From a checkpoint of a small transformer trained on Wikipedia: learned positions.
MLP neurons of a small language model. Each row is named by its layer, matrix (up: input weights) and neuron, and shows model dimensions 64-159. Each number is 50 + 15 x the weight over its row's rms, rounded and kept within 0 to 99.
Before each neuron's rows, "fires after" lists the tokens most often just before its 100 highest values on Wikipedia text that the model never trained on.

fires after: "| ", ". ", ", ", "|", "and "
L12.up964:58 38 54 71 44 50 42 51 69 66 57 58 50 58 21 46 26 19 44 55 63 53 48 34 47 57 46 56 25 42 55 46 69 61 72 37 55 42 58 26 41 66 63 53 74 74 37 36 54 30 81 42 52 57 58 59 74 34 50 27 54 35 51 69 41 59 48 50 71 66 40 23 32 61 56 44 56 33 53 32 44 36 21 55 57 52 75 31 18 56 49 44 48 34 46 40

fires after: "| ", "- ", "\n", "; ", ", "
L12.up1068:72 62 53 79 39 41 48 63 61 66 62 41 39 57 70 45 68 41 43 38 52 39 53 37 45 39 36 88 42 40 62 47 44 38 40 46 46 56 52 38 75 50 40 65 49 53 34 53 54 43 20 71 47 73 56 52 38 51 55 47 49 27 74 31 19 53 66 58 65 42 56 39 67 69 39 43 61 24 38 73 47 69 75 60 50 60 67 36 50 58 43 24 61 80 92 60

fires after: "\n\n", "the "
L4.up1503:61 70 71 45 76 51 46 24 59 66 42 63 54 39 38 31 56 68 45 31 42 21 42 31 42 44 50 60 57 36 58 45 63 32 35 59 71 62 67 62 43 58 43 61 43 33 33 55 66 86 53 50 43 50 54 59 58 24 40 29 57 48 66 34 56 59 79 40 40 46 57 55 55 55 59 55 46 55 69 55 43 50 27 60 58 41 56 46 25 31 83 32 24 67 56 46

fires after: "| ", "\n", ", ", "- "
L9.up551:68 58 98 52 38 49 47 41 73 52 57 65 29 70 54 51 48 41 34 43 55 35 41 43 66 68 42 63 23 55 16 60 49 53 40 50 44 56 56 78 45 53 69 85 40 27 33 51 66 67 10 47 71 68 72 63 53 34 54 54 26 43 56 43 32 44 22 32 50 50 57 67 52 38 45 36 76 49 38 46 49 50 66 44 65 60 49 47 47 47 34 13 61 66 53 57

fires after: "\n\n", "\n", ". ", ", ", "Car"
L7.up37:51 86 45 90 56 58 37 44 57 65 34 54 39 79 46 26 39 49 48 56 33 49 59 42 40 58 42 31 62 27 35 50 66 48 69 65 58 50 40 52 77 51 79 70 79 53 64 33 26 33 15 52 69 45 43 38 59 68 65 56 55 59 28 29 70 52 48 34 42 56 38 58 29 57 56 51 69 35 46 43 41 44 61 62 56 58 65 41 08 43 24 33 60 44 32 28

fires after: "- ", "; ", "\n", "L", ": ", "e "
L4.up1187:44 55 59 60 47 64 60 69 41 53 67 44 42 26 52 19 50 33 55 38 61 36 67 51 26 59 63 60 56 18 51 35 50 38 52 59 54 97 49 62 93 45 36 65 53 36 29 39 34 63 48 56 59 55 72 66 49 53 64 57 53 42 39 35 49 60 39 45 40 74 50 37 39 96 42 50 73 48 52 57 45 57 64 58 22 63 47 45 56 30 48 33 40 65 35 04

fires after: " ", "% ", "New "
L12.up1510:67 85 83 44 46 67 44 55 55 45 61 54 33 41 50 48 68 33 34 37 31 58 34 30 51 59 54 68 72 52 52 66 52 64 33 44 51 41 46 65 39 61 37 48 42 47 26 39 50 60 38 34 54 36 78 50 54 66 63 46 50 71 59 51 38 47 59 49 78 30 62 28 46 45 47 71 63 31 62 58 50 51 20 29 53 47 61 33 45 10 62 42 23 48 45 42

fires after: "| ", "- ", ") ", "2 "
L12.up1008:63 45 51 42 62 35 66 53 72 61 55 58 52 46 85 35 37 68 33 19 40 49 34 39 57 56 40 40 41 33 38 39 28 59 71 28 39 71 44 45 43 62 67 61 45 67 56 57 66 36 63 57 42 34 38 28 59 68 41 59 37 36 21 90 52 64 52 62 55 65 56 24 50 55 41 44 49 41 38 51 60 49 58 35 32 63 50 46 33 36 65 40 46 42 58 33

fires after: "| ", "\n\n", "Time ", "Rank ", "Year "
L7.up901:62 52 31 63 47 47 58 53 74 66 40 55 40 31 45 48 37 49 63 45 41 43 31 49 35 42 43 47 53 47 68 49 44 46 70 27 44 32 59 57 78 59 67 66 93 60 55 79 64 54 33 51 42 31 38 51 56 50 80 23 70 40 63 43 62 89 59 63 65 48 41 52 52 53 36 32 60 33 63 51 57 31 54 50 49 42 84 59 27 64 76 60 65 28 84 57

fires after: "\n\n", "\n", "200", "- ", "5 ", "2 "
L9.up573:46 73 40 69 38 56 67 56 32 69 44 46 54 46 21 67 51 45 36 43 43 11 36 33 50 50 44 67 38 48 81 37 38 07 24 45 76 60 63 69 71 79 42 51 54 37 23 64 64 75 55 43 39 54 65 53 34 45 44 37 54 58 62 33 51 54 55 59 49 37 38 35 40 64 22 22 48 67 59 56 43 64 69 62 42 54 50 37 37 50 64 38 71 60 50 33

fires after: "| ", "Rank ", "No"
L9.up601:53 67 33 76 58 28 33 51 53 46 79 57 45 73 63 57 35 41 63 58 36 41 19 48 45 62 37 57 44 67 49 35 23 58 80 48 32 66 46 41 60 34 45 79 52 45 38 59 60 54 22 53 43 52 66 45 63 50 60 69 44 28 32 37 27 58 82 66 73 73 10 41 36 67 19 47 63 39 31 24 52 46 64 56 48 48 66 60 45 22 57 51 72 53 43 77

fires after: "| ", "- ", "• ", "\n\n"
L4.up162:68 44 63 41 63 30 44 59 59 33 46 56 47 37 54 48 23 62 38 43 38 34 12 47 49 78 38 51 75 29 52 46 56 72 52 39 51 42 65 64 37 61 52 76 46 63 31 28 80 35 66 55 67 38 28 39 41 46 68 59 46 21 11 65 41 66 48 66 42 63 27 49 28 61 39 22 21 51 35 24 68 28 61 49 42 55 50 49 50 51 47 48 49 27 59 41

fires after: "'", "’", "As "
L7.up997:60 66 41 49 99 35 42 67 39 41 55 80 40 63 19 52 47 50 76 64 83 47 45 40 37 45 68 48 39 23 79 53 79 74 66 49 33 53 50 47 67 58 66 39 65 64 17 85 53 36 62 41 40 35 46 56 64 43 57 39 77 62 36 68 45 36 38 69 55 47 40 39 72 73 83 54 59 48 48 52 71 47 46 59 49 52 57 45 37 66 92 52 81 58 75 25

fires after: ", ", "was ", "is ", "were ", "(", "of "
L7.up556:50 29 60 39 39 45 60 45 50 51 55 47 33 70 45 49 57 26 38 54 56 41 64 36 55 39 50 61 69 41 64 37 63 41 44 49 48 42 48 57 59 43 38 84 64 20 44 46 53 46 52 50 16 31 68 40 33 38 62 67 43 61 35 47 44 51 60 52 62 41 35 43 47 73 63 49 73 29 34 33 72 21 72 50 62 52 72 66 40 40 60 33 70 94 35 48

fires after: "was ", "is ", "were "
L7.up823:52 57 53 57 59 44 32 50 42 43 56 64 44 40 44 59 54 66 31 49 20 40 48 44 58 66 67 77 73 50 79 49 59 50 87 58 34 78 45 35 67 40 43 66 72 42 35 66 27 27 56 56 33 49 62 57 20 48 42 86 67 23 35 44 49 29 63 49 75 46 29 57 41 57 40 49 50 41 63 42 61 41 20 62 40 39 54 39 32 60 42 53 36 63 66 47

fires after: ". ", ", ", "|"
L12.up219:49 67 66 93 44 62 37 45 57 58 49 61 57 45 11 45 47 56 29 59 51 38 21 52 62 56 46 70 40 59 65 75 70 49 41 26 70 26 39 48 54 71 52 46 76 62 43 65 55 72 80 38 68 40 45 80 73 73 49 36 58 38 63 48 28 45 49 32 68 48 47 33 30 60 63 76 57 61 35 54 53 56 50 69 48 46 60 41 46 43 46 09 71 40 70 57

fires after: "\n", ", ", "\n      "
L7.up183:68 44 66 58 77 36 59 69 53 50 42 48 45 45 48 62 34 36 15 56 75 55 51 45 58 61 41 48 41 42 46 28 59 53 45 53 64 46 44 39 66 48 54 68 40 57 37 24 73 42 57 74 66 26 62 53 57 68 75 49 63 43 25 50 25 66 68 71 57 56 26 26 41 61 47 31 73 32 43 18 53 18 50 56 32 66 47 60 58 29 42 41 61 23 43 39

fires after: "the ", "The ", "his ", "s "
L7.up57:57 50 47 58 63 53 47 39 57 73 53 49 11 38 93 81 41 41 39 52 59 40 40 35 68 65 61 75 64 24 43 44 52 62 48 45 47 59 62 65 49 55 33 63 46 63 35 67 46 42 30 55 36 46 57 40 32 43 58 28 52 45 52 42 49 64 67 44 28 60 40 27 65 66 40 27 36 30 56 38 65 59 69 49 62 65 45 55 55 56 75 54 59 74 38 54

fires after: "the ", ". ", "\n\n", "- ", "==", "==="
L4.up822:45 51 34 71 73 26 55 41 74 39 40 18 36 44 52 51 44 43 51 42 49 19 40 35 32 44 68 56 35 77 53 46 48 45 32 51 70 43 84 69 96 50 48 57 44 52 49 77 63 77 66 34 49 36 66 54 52 48 41 37 61 39 46 18 57 55 52 37 47 45 67 50 50 58 36 74 60 50 64 68 42 54 57 71 34 57 60 41 54 28 52 34 47 47 52 42

fires after: "| ", "- ", "Total "
L7.up247:49 39 77 60 41 53 66 61 48 55 62 64 47 78 46 33 47 47 39 52 37 46 12 38 58 71 51 82 43 35 27 44 43 69 73 30 64 78 57 72 41 67 70 68 40 36 43 32 66 38 57 61 61 31 42 48 56 50 47 69 55 41 21 71 09 40 51 63 50 59 34 34 45 54 38 33 38 56 31 21 66 30 50 59 60 66 64 50 46 50 36 59 49 57 59 31

fires after: ".", ":", "- "
L7.up1039:58 37 71 59 52 84 57 46 49 42 64 73 21 18 43 38 62 70 63 45 79 38 29 41 51 67 50 58 48 55 36 44 55 45 63 47 33 56 35 41 55 36 51 60 58 35 41 60 38 41 39 36 49 47 56 55 36 57 33 44 50 54 35 22 32 76 50 79 44 55 69 14 38 67 27 35 66 37 53 77 32 68 50 31 36 48 51 41 56 33 51 34 47 64 49 54

fires after: ". ", "| ", "\n\n", "\n", "; "
L9.up221:67 45 56 47 25 15 34 64 74 40 60 52 35 77 39 43 37 53 23 69 41 32 43 43 64 68 57 56 20 47 42 48 73 40 61 21 34 37 51 52 25 51 70 74 83 68 56 42 49 76 44 54 70 40 63 77 47 65 61 56 44 38 56 31 18 54 38 68 37 71 55 52 30 66 47 67 77 39 23 46 39 56 53 76 57 41 47 29 58 64 38 44 37 49 28 67

fires after: ", ", "and ", ". ", "), ", "|"
L9.up141:34 40 83 48 65 38 74 45 52 40 29 50 52 55 34 53 30 30 44 83 67 33 30 45 85 48 62 68 32 56 49 57 60 38 60 21 58 44 75 71 60 38 62 63 61 54 41 52 59 38 63 31 66 56 52 60 91 52 38 45 50 18 70 73 49 55 50 61 66 66 36 28 54 44 35 52 52 63 48 18 17 73 59 63 40 60 79 24 30 61 66 56 61 41 41 26

fires after: ", ", "of ", "and ", "| ", "in ", "on "
L7.up972:42 50 58 59 67 50 48 34 52 49 71 33 44 16 67 27 11 56 42 64 31 36 43 46 56 56 72 35 85 58 53 32 58 56 52 57 45 62 39 51 71 27 52 28 52 39 62 50 52 49 35 63 50 50 50 60 69 60 56 34 26 45 58 50 55 46 38 35 78 59 41 42 45 57 43 00 48 31 68 53 45 86 77 49 37 55 51 63 62 42 51 32 77 44 51 41

fires after: "the ", "-", "a "
L7.up182:62 46 42 33 63 40 60 23 64 77 73 30 53 51 44 61 70 66 43 37 72 13 40 43 87 63 68 75 53 56 29 48 54 60 29 35 50 52 58 73 41 48 30 78 40 56 35 50 53 45 40 55 49 63 56 34 47 47 31 37 45 51 49 59 85 52 76 52 31 48 50 50 64 53 61 41 55 70 54 53 61 53 48 17 70 49 67 59 54 58 38 41 33 58 50 52

fires after: "the ", "| ", "(", "The ", "in "
L9.up695:64 87 55 40 31 67 38 46 65 45 46 25 34 30 41 57 51 58 44 71 70 31 42 52 39 58 52 39 56 47 49 28 37 88 59 39 41 64 54 49 48 56 42 32 64 63 55 68 64 44 46 76 50 39 68 54 63 64 71 39 35 27 66 63 68 12 64 36 54 59 33 38 58 76 63 42 56 71 52 35 40 75 56 39 49 51 88 46 48 41 52 33 80 28 39 49

fires after: "was ", "is ", "a ", "the ", ", ", "as "
L12.up446:57 58 70 68 31 14 45 50 52 17 70 49 25 49 58 53 39 33 24 47 53 46 52 41 47 53 84 68 56 35 71 66 64 42 47 48 48 68 33 60 58 70 22 61 75 47 38 62 50 51 52 37 39 40 49 55 35 41 22 92 39 23 53 13 55 23 70 44 77 27 63 57 37 43 79 65 50 40 35 44 57 57 48 56 32 42 81 40 24 54 53 51 64 65 66 34

fires after: "″", "°", "), ", ", ", "| ", "′"
L7.up58:80 57 82 36 58 60 26 39 47 63 65 84 15 31 54 47 50 43 17 67 47 46 59 48 45 59 57 59 55 24 24 57 46 54 55 32 63 82 55 50 44 66 72 63 70 41 29 52 37 55 31 63 27 67 71 48 63 33 41 22 38 54 57 46 53 57 56 57 55 36 60 65 40 55 57 29 41 36 51 23 35 57 61 26 34 86 71 62 34 55 51 36 76 52 49 22

fires after: "the ", "this ", "0", "in ", "same "
L9.up800:61 61 47 44 74 52 57 64 76 47 67 47 59 50 71 73 31 55 49 58 50 36 44 51 61 56 51 62 34 30 41 35 52 94 58 60 25 59 43 54 37 50 78 48 60 57 51 53 40 50 33 60 57 45 55 61 48 70 61 51 18 43 47 42 39 67 62 50 60 37 66 41 36 64 60 56 58 44 53 27 57 76 45 56 55 59 38 44 49 62 44 42 37 53 61 59

fires after: "| ", "′", "; ", "\n", "|", "Set "
L12.up943:61 58 56 48 56 59 51 45 32 33 61 68 70 35 60 43 32 44 60 50 75 17 44 40 44 75 60 73 47 40 52 57 58 38 56 34 49 63 49 34 44 37 30 48 61 76 55 37 63 29 43 34 75 45 54 44 40 65 78 35 48 32 72 38 32 50 60 60 90 60 23 30 24 64 64 24 54 42 49 39 49 58 55 36 49 57 76 52 48 38 65 38 66 47 60 44

fires after: "| ", "\n", ", ", "("
L4.up156:59 64 63 44 78 47 62 37 62 68 52 71 19 20 46 71 38 33 53 41 52 11 59 32 79 28 73 38 57 71 58 56 50 53 57 60 54 44 44 56 55 49 52 46 55 70 36 55 20 73 34 80 24 30 60 50 53 63 59 40 83 41 47 38 55 55 45 42 41 75 33 29 35 88 47 43 59 30 43 26 57 38 77 72 47 59 74 68 53 38 46 50 50 31 51 63

fires after: "| ", "- ", "19", "; ", "."
L12.up656:55 65 61 62 52 43 40 37 78 66 68 60 27 48 35 32 68 79 50 42 43 60 67 50 80 64 43 67 59 39 46 34 21 46 52 42 37 74 52 41 43 41 46 66 45 44 40 69 30 30 45 41 45 59 55 64 47 49 55 40 32 64 43 50 41 62 45 39 56 39 73 35 39 68 53 46 42 36 21 29 63 40 67 34 22 48 26 56 42 45 58 49 31 60 51 45

fires after: "| ", "in ", "(", ": ", "of ", ", "
L12.up786:70 62 57 45 55 48 52 66 44 60 45 61 68 45 08 40 46 43 50 85 53 45 51 53 41 50 47 48 40 36 85 34 50 43 69 50 34 35 56 48 45 46 46 35 68 20 51 44 42 32 60 38 71 22 73 58 58 56 47 38 52 25 63 51 57 67 52 56 44 52 19 30 57 58 43 31 51 36 32 52 48 21 53 31 61 69 58 38 30 60 54 52 60 49 57 34

fires after: "W ", " ", ") ", "2 ", "1 "
L7.up1352:63 65 57 45 61 46 45 69 43 92 61 42 62 35 63 74 47 55 43 75 47 37 26 34 53 66 69 84 62 54 47 41 42 58 38 59 57 53 59 84 38 62 45 45 48 59 12 49 61 37 51 57 62 59 48 64 67 64 61 73 44 34 43 71 51 50 71 67 47 59 67 42 73 44 41 54 53 51 55 25 36 51 41 16 38 79 58 50 49 58 52 45 32 68 49 45

fires after: "| ", "\n", ") ", "|"
L9.up74:76 67 35 60 54 48 62 62 56 56 56 58 41 45 73 32 51 22 41 63 50 28 44 43 80 58 60 67 25 53 48 38 45 42 48 59 19 78 47 60 31 55 58 66 54 68 53 24 62 60 52 71 60 22 29 45 72 27 39 55 42 41 49 48 49 60 69 62 62 72 47 52 32 55 51 21 57 61 22 38 57 55 52 52 43 62 44 69 51 54 42 36 71 43 67 51

fires after: "in ", "5", "In ", "3", "late "
L9.up649:65 72 21 33 47 43 52 16 33 40 65 40 50 66 85 41 67 68 52 70 63 12 52 35 73 93 41 60 34 20 61 51 40 54 61 43 41 45 30 47 49 44 62 60 47 59 59 42 16 38 52 68 78 18 82 47 80 17 50 56 65 25 44 52 53 18 32 84 42 45 55 60 80 70 55 41 50 63 46 55 57 57 44 25 24 78 64 74 59 61 40 38 42 59 71 35

fires after: "(", ", ", "; ", "| "
L7.up1296:43 46 51 59 53 37 56 55 58 40 54 46 29 57 68 54 01 68 75 63 60 46 67 49 47 77 58 51 58 51 73 41 39 49 71 69 51 69 31 22 65 38 56 32 75 40 48 45 67 59 76 34 42 12 64 68 67 57 43 62 30 52 51 34 52 42 46 42 58 67 54 51 76 42 45 25 48 53 57 40 76 61 49 17 48 59 55 46 49 47 29 44 59 21 50 13

fires after: "\n", "- ", "such ", ", "
L7.up244:41 49 37 59 67 65 64 72 60 54 63 72 46 59 66 78 48 60 38 64 55 53 38 43 44 72 57 61 48 63 57 37 36 77 75 54 53 65 24 60 55 59 63 63 40 22 25 35 49 44 32 80 54 68 46 63 65 49 69 82 62 57 35 43 47 53 82 38 75 54 30 13 32 56 53 45 71 23 43 40 61 44 71 38 57 55 46 63 55 74 21 34 67 56 40 45

fires after: "the ", " ", "a ", "The ", "National ", "and "
L7.up59:39 55 58 39 48 59 56 49 56 76 74 32 15 31 64 59 42 37 54 44 32 25 49 41 40 62 51 53 43 58 49 45 54 50 53 55 59 58 61 36 58 29 43 56 45 53 41 68 62 65 46 79 61 57 68 41 40 63 55 53 32 29 55 59 81 35 54 50 50 66 32 27 67 81 44 52 29 38 52 53 74 56 61 36 44 71 61 69 50 51 36 39 61 48 69 52

fires after: "–", "-", "'", "his ", "Dun"
L9.up1196:36 78 47 83 57 29 30 45 35 37 52 60 53 53 37 64 50 51 63 52 36 60 66 43 56 66 53 60 38 06 47 56 42 65 59 47 52 60 61 54 41 37 34 49 71 65 29 64 29 47 43 49 66 49 80 72 56 39 48 42 47 56 66 52 38 37 48 31 22 23 63 49 61 70 59 42 60 52 45 53 72 50 35 37 50 63 39 46 53 30 99 26 85 99 39 24

fires after: "\n", "\n\n", "Candidate ", "Party ", " "
L4.up1481:39 95 48 51 64 54 34 49 49 81 57 42 33 38 59 74 39 30 55 46 43 37 56 37 35 58 36 40 39 59 74 40 41 59 42 47 59 27 72 49 52 51 44 38 70 57 46 58 52 42 55 03 57 58 51 40 71 63 68 40 68 66 52 70 47 52 51 38 58 39 47 45 55 30 66 60 56 43 74 85 60 68 43 55 50 39 67 55 33 38 90 60 58 35 56 56

fires after: "|", "\n", "|---|---|---|---|", "| ", "|---|---|---|---|---|"
L12.up977:37 52 27 53 27 30 50 47 50 23 54 54 66 64 62 33 47 49 57 54 66 35 43 37 41 72 52 72 23 48 60 50 45 27 33 44 43 61 40 51 55 17 30 50 49 60 58 48 41 36 35 58 26 50 39 47 46 33 69 43 19 44 47 36 27 34 68 67 67 63 35 44 18 63 52 54 56 41 51 76 45 62 43 39 29 48 60 52 52 47 44 45 35 46 42 46

fires after: ", ", "\n", "| ", "the "
L7.up1225:33 64 56 32 42 42 42 54 57 29 45 46 30 16 76 62 15 57 31 44 50 50 41 31 62 35 80 43 67 50 45 35 54 90 76 61 47 58 36 46 43 70 39 48 49 33 32 66 19 37 28 66 53 57 45 63 48 77 53 62 46 24 54 28 43 57 70 35 76 45 68 32 56 54 31 09 51 47 50 09 60 45 55 34 36 78 82 49 49 51 54 59 49 26 47 56

fires after: "| ", "\n\n"
L9.up58:59 49 48 76 52 65 62 38 66 58 60 78 37 57 43 52 34 44 79 65 55 30 36 33 46 30 67 37 21 63 36 61 36 72 75 46 52 47 74 71 73 50 69 53 60 55 32 58 62 72 21 67 60 50 81 60 61 43 67 40 57 73 29 53 39 65 27 57 64 49 14 47 59 43 43 55 53 28 36 44 38 44 56 65 61 56 75 68 44 63 48 62 68 58 44 61

fires after: "in ", "2", "at ", "3", "1", "4"
L9.up1380:63 72 65 42 38 41 62 43 59 46 52 47 67 76 51 48 42 46 59 70 75 42 39 41 34 77 54 46 37 28 88 64 55 36 52 16 48 55 59 42 50 43 42 34 63 50 61 27 50 40 72 53 61 13 74 54 82 42 48 53 43 17 61 55 34 57 43 66 56 43 55 42 67 64 36 33 57 48 38 43 52 29 59 64 56 64 29 72 53 59 60 36 37 36 65 65

fires after: "as ", ". ", "is ", "be ", "was ", "As "
L7.up300:37 59 47 54 53 41 60 58 68 61 49 45 21 52 30 67 49 49 39 62 58 54 39 36 66 55 46 61 16 33 85 40 60 46 59 55 37 32 56 51 66 57 51 80 64 50 16 69 85 25 43 43 32 45 63 42 51 70 76 76 48 48 37 62 53 41 68 42 53 48 34 57 54 76 60 54 78 52 52 46 59 29 44 36 70 60 61 50 28 48 49 58 40 62 57 38

fires after: "the ", "The "
L9.up15:50 53 38 65 40 71 58 44 66 46 65 40 55 52 64 55 36 55 54 69 77 31 46 43 64 75 67 37 64 59 38 46 35 53 75 30 56 51 82 67 36 52 59 46 61 56 26 58 53 49 49 64 45 55 58 61 70 59 70 63 47 28 54 72 50 55 48 20 52 47 17 37 68 44 38 54 91 51 60 54 44 56 48 56 49 58 56 69 48 31 64 31 68 52 48 42

fires after: "| ", "\n\n", ". ", "\n", ", "
L4.up888:41 60 38 51 50 55 66 28 65 26 50 50 42 55 47 59 56 38 59 50 27 40 39 38 46 38 51 50 44 59 51 46 38 29 50 36 49 39 74 64 70 19 67 70 66 58 52 61 66 70 38 63 68 54 69 58 61 17 44 40 44 36 43 26 67 46 86 42 65 39 43 62 29 66 44 37 36 47 25 26 16 58 24 76 82 43 82 48 53 48 59 37 67 48 27 57

fires after: ". ", "\n\n", "\n", "| ", "The ", "|"
L7.up81:34 82 58 80 64 30 44 30 30 55 55 33 69 74 32 36 45 40 44 35 46 05 16 34 55 50 38 51 39 35 58 40 32 59 59 32 31 47 69 59 66 55 80 74 82 75 50 61 90 61 51 46 70 60 60 51 61 62 65 32 34 62 42 52 13 58 34 61 65 52 37 22 41 72 36 32 65 47 51 45 34 49 45 56 68 54 50 40 44 41 37 06 60 47 29 45

fires after: "\n", "- ", "C ", "| ", "– "
L7.up535:76 65 50 51 56 30 49 52 39 54 56 64 60 39 51 47 57 59 48 33 65 55 69 50 56 48 53 58 47 55 55 38 51 31 51 35 25 30 63 72 46 41 65 81 53 54 44 39 34 57 62 51 50 24 33 53 53 38 58 30 57 42 00 43 45 66 42 56 36 46 41 31 38 55 49 43 49 22 28 36 59 44 50 46 38 53 47 47 28 49 55 46 53 51 59 49

fires after: "as ", "As ", "and", "ex"
L9.up1005:58 71 57 58 63 58 44 49 72 25 58 42 41 66 44 45 52 34 37 77 74 19 44 36 48 67 57 49 13 56 79 49 54 28 71 46 45 60 61 41 69 60 69 33 74 41 54 44 68 08 60 44 58 46 88 82 90 42 69 51 43 48 71 57 28 35 31 46 72 32 39 49 43 66 57 74 50 44 73 50 61 37 57 45 25 57 68 43 44 59 75 39 68 48 55 42

fires after: "- ", "\n", "| ", "==", "\n\n", "== "
L7.up172:52 85 59 50 63 73 51 44 38 38 53 46 70 47 21 10 48 37 32 46 69 47 28 42 59 70 46 69 47 44 44 45 66 46 63 52 72 42 41 46 48 60 63 56 60 41 62 45 54 42 37 60 37 35 52 44 45 58 53 67 61 64 40 47 37 46 74 68 47 38 35 28 30 51 51 17 57 48 40 69 49 37 26 65 37 41 71 43 32 10 38 33 85 60 14 39

fires after: "\n", "was ", "\n\n", "is ", "ets "
L7.up680:62 62 36 57 51 39 50 32 50 49 46 54 25 80 45 36 41 40 22 69 43 45 64 36 43 44 71 65 56 56 81 48 76 55 70 62 41 50 53 55 53 50 36 74 63 56 39 58 21 58 26 59 62 28 56 80 77 47 50 80 66 60 25 34 49 40 72 42 70 74 47 52 47 59 61 33 67 31 21 25 45 42 41 75 35 59 44 49 32 63 44 37 66 81 40 53

fires after: "the ", "a ", "The ", "one ", "-"
L7.up686:78 52 67 53 48 48 61 29 26 67 61 46 47 36 60 65 45 78 30 50 58 39 41 35 61 47 61 71 36 40 45 51 33 53 17 43 58 44 79 56 42 36 19 70 28 50 17 59 74 51 48 72 40 78 78 28 49 54 53 40 40 43 52 48 54 47 64 62 48 58 50 48 48 68 67 60 37 43 60 48 47 49 23 39 50 71 48 58 59 40 72 37 65 79 62 44

fires after: "the ", "A", "in ", "In ", "as"
L9.up696:82 71 34 58 19 21 53 46 59 43 74 19 52 56 55 82 49 46 47 68 72 39 37 39 48 43 48 48 49 11 70 31 34 54 66 53 36 53 43 41 68 45 79 75 53 67 57 37 50 67 33 74 43 29 52 69 52 62 68 28 51 38 36 65 41 74 41 50 46 59 35 59 38 60 51 55 50 33 59 61 68 37 40 46 41 50 35 63 38 65 69 62 87 65 52 41

fires after: "'", "’"
L7.up620:58 62 55 46 86 33 45 63 46 72 78 79 22 54 24 48 69 22 50 83 67 51 55 38 43 62 40 36 29 15 70 61 54 70 58 14 41 44 80 61 53 39 45 64 79 37 18 52 51 28 49 56 59 36 55 57 62 65 53 37 50 48 32 56 39 38 58 48 94 56 21 54 65 77 45 47 74 37 52 24 49 33 66 30 68 73 73 47 37 63 69 54 61 37 55 46

fires after: "|", "0 ", ".", " "
L4.up84:57 43 62 30 21 58 18 42 58 39 67 33 66 62 52 35 74 71 59 78 42 41 32 34 38 67 48 48 59 55 68 54 18 57 62 14 53 52 78 59 38 40 17 27 60 13 44 45 69 49 45 11 45 63 93 47 37 51 42 49 60 43 69 75 58 36 62 47 67 31 67 50 64 42 75 59 34 72 51 54 31 62 49 32 24 43 56 45 56 42 64 57 05 51 55 50

fires after: "| ", "; ", "Releg", "and "
L7.up943:38 42 50 48 51 40 53 30 60 48 78 38 46 66 31 47 35 49 47 60 52 48 48 52 85 48 67 37 53 28 51 52 57 56 57 44 62 40 52 46 47 25 39 40 57 62 37 28 40 38 67 59 74 31 49 55 56 56 51 26 58 35 51 78 35 46 43 47 60 22 54 32 28 65 85 28 46 32 57 32 29 57 23 39 49 50 62 42 38 50 49 56 47 58 32 51

fires after: "the ", " ", "The ", "| "
L7.up985:65 51 78 34 50 50 28 34 71 71 54 33 57 30 49 38 26 51 41 61 55 60 51 45 30 54 50 50 52 52 43 35 52 56 43 29 29 67 65 68 61 43 31 56 58 42 31 62 60 52 59 72 42 67 86 40 38 33 60 50 39 50 70 77 59 59 66 39 40 47 62 40 58 70 55 39 54 49 76 54 60 38 40 26 56 57 54 51 58 44 53 32 66 48 28 35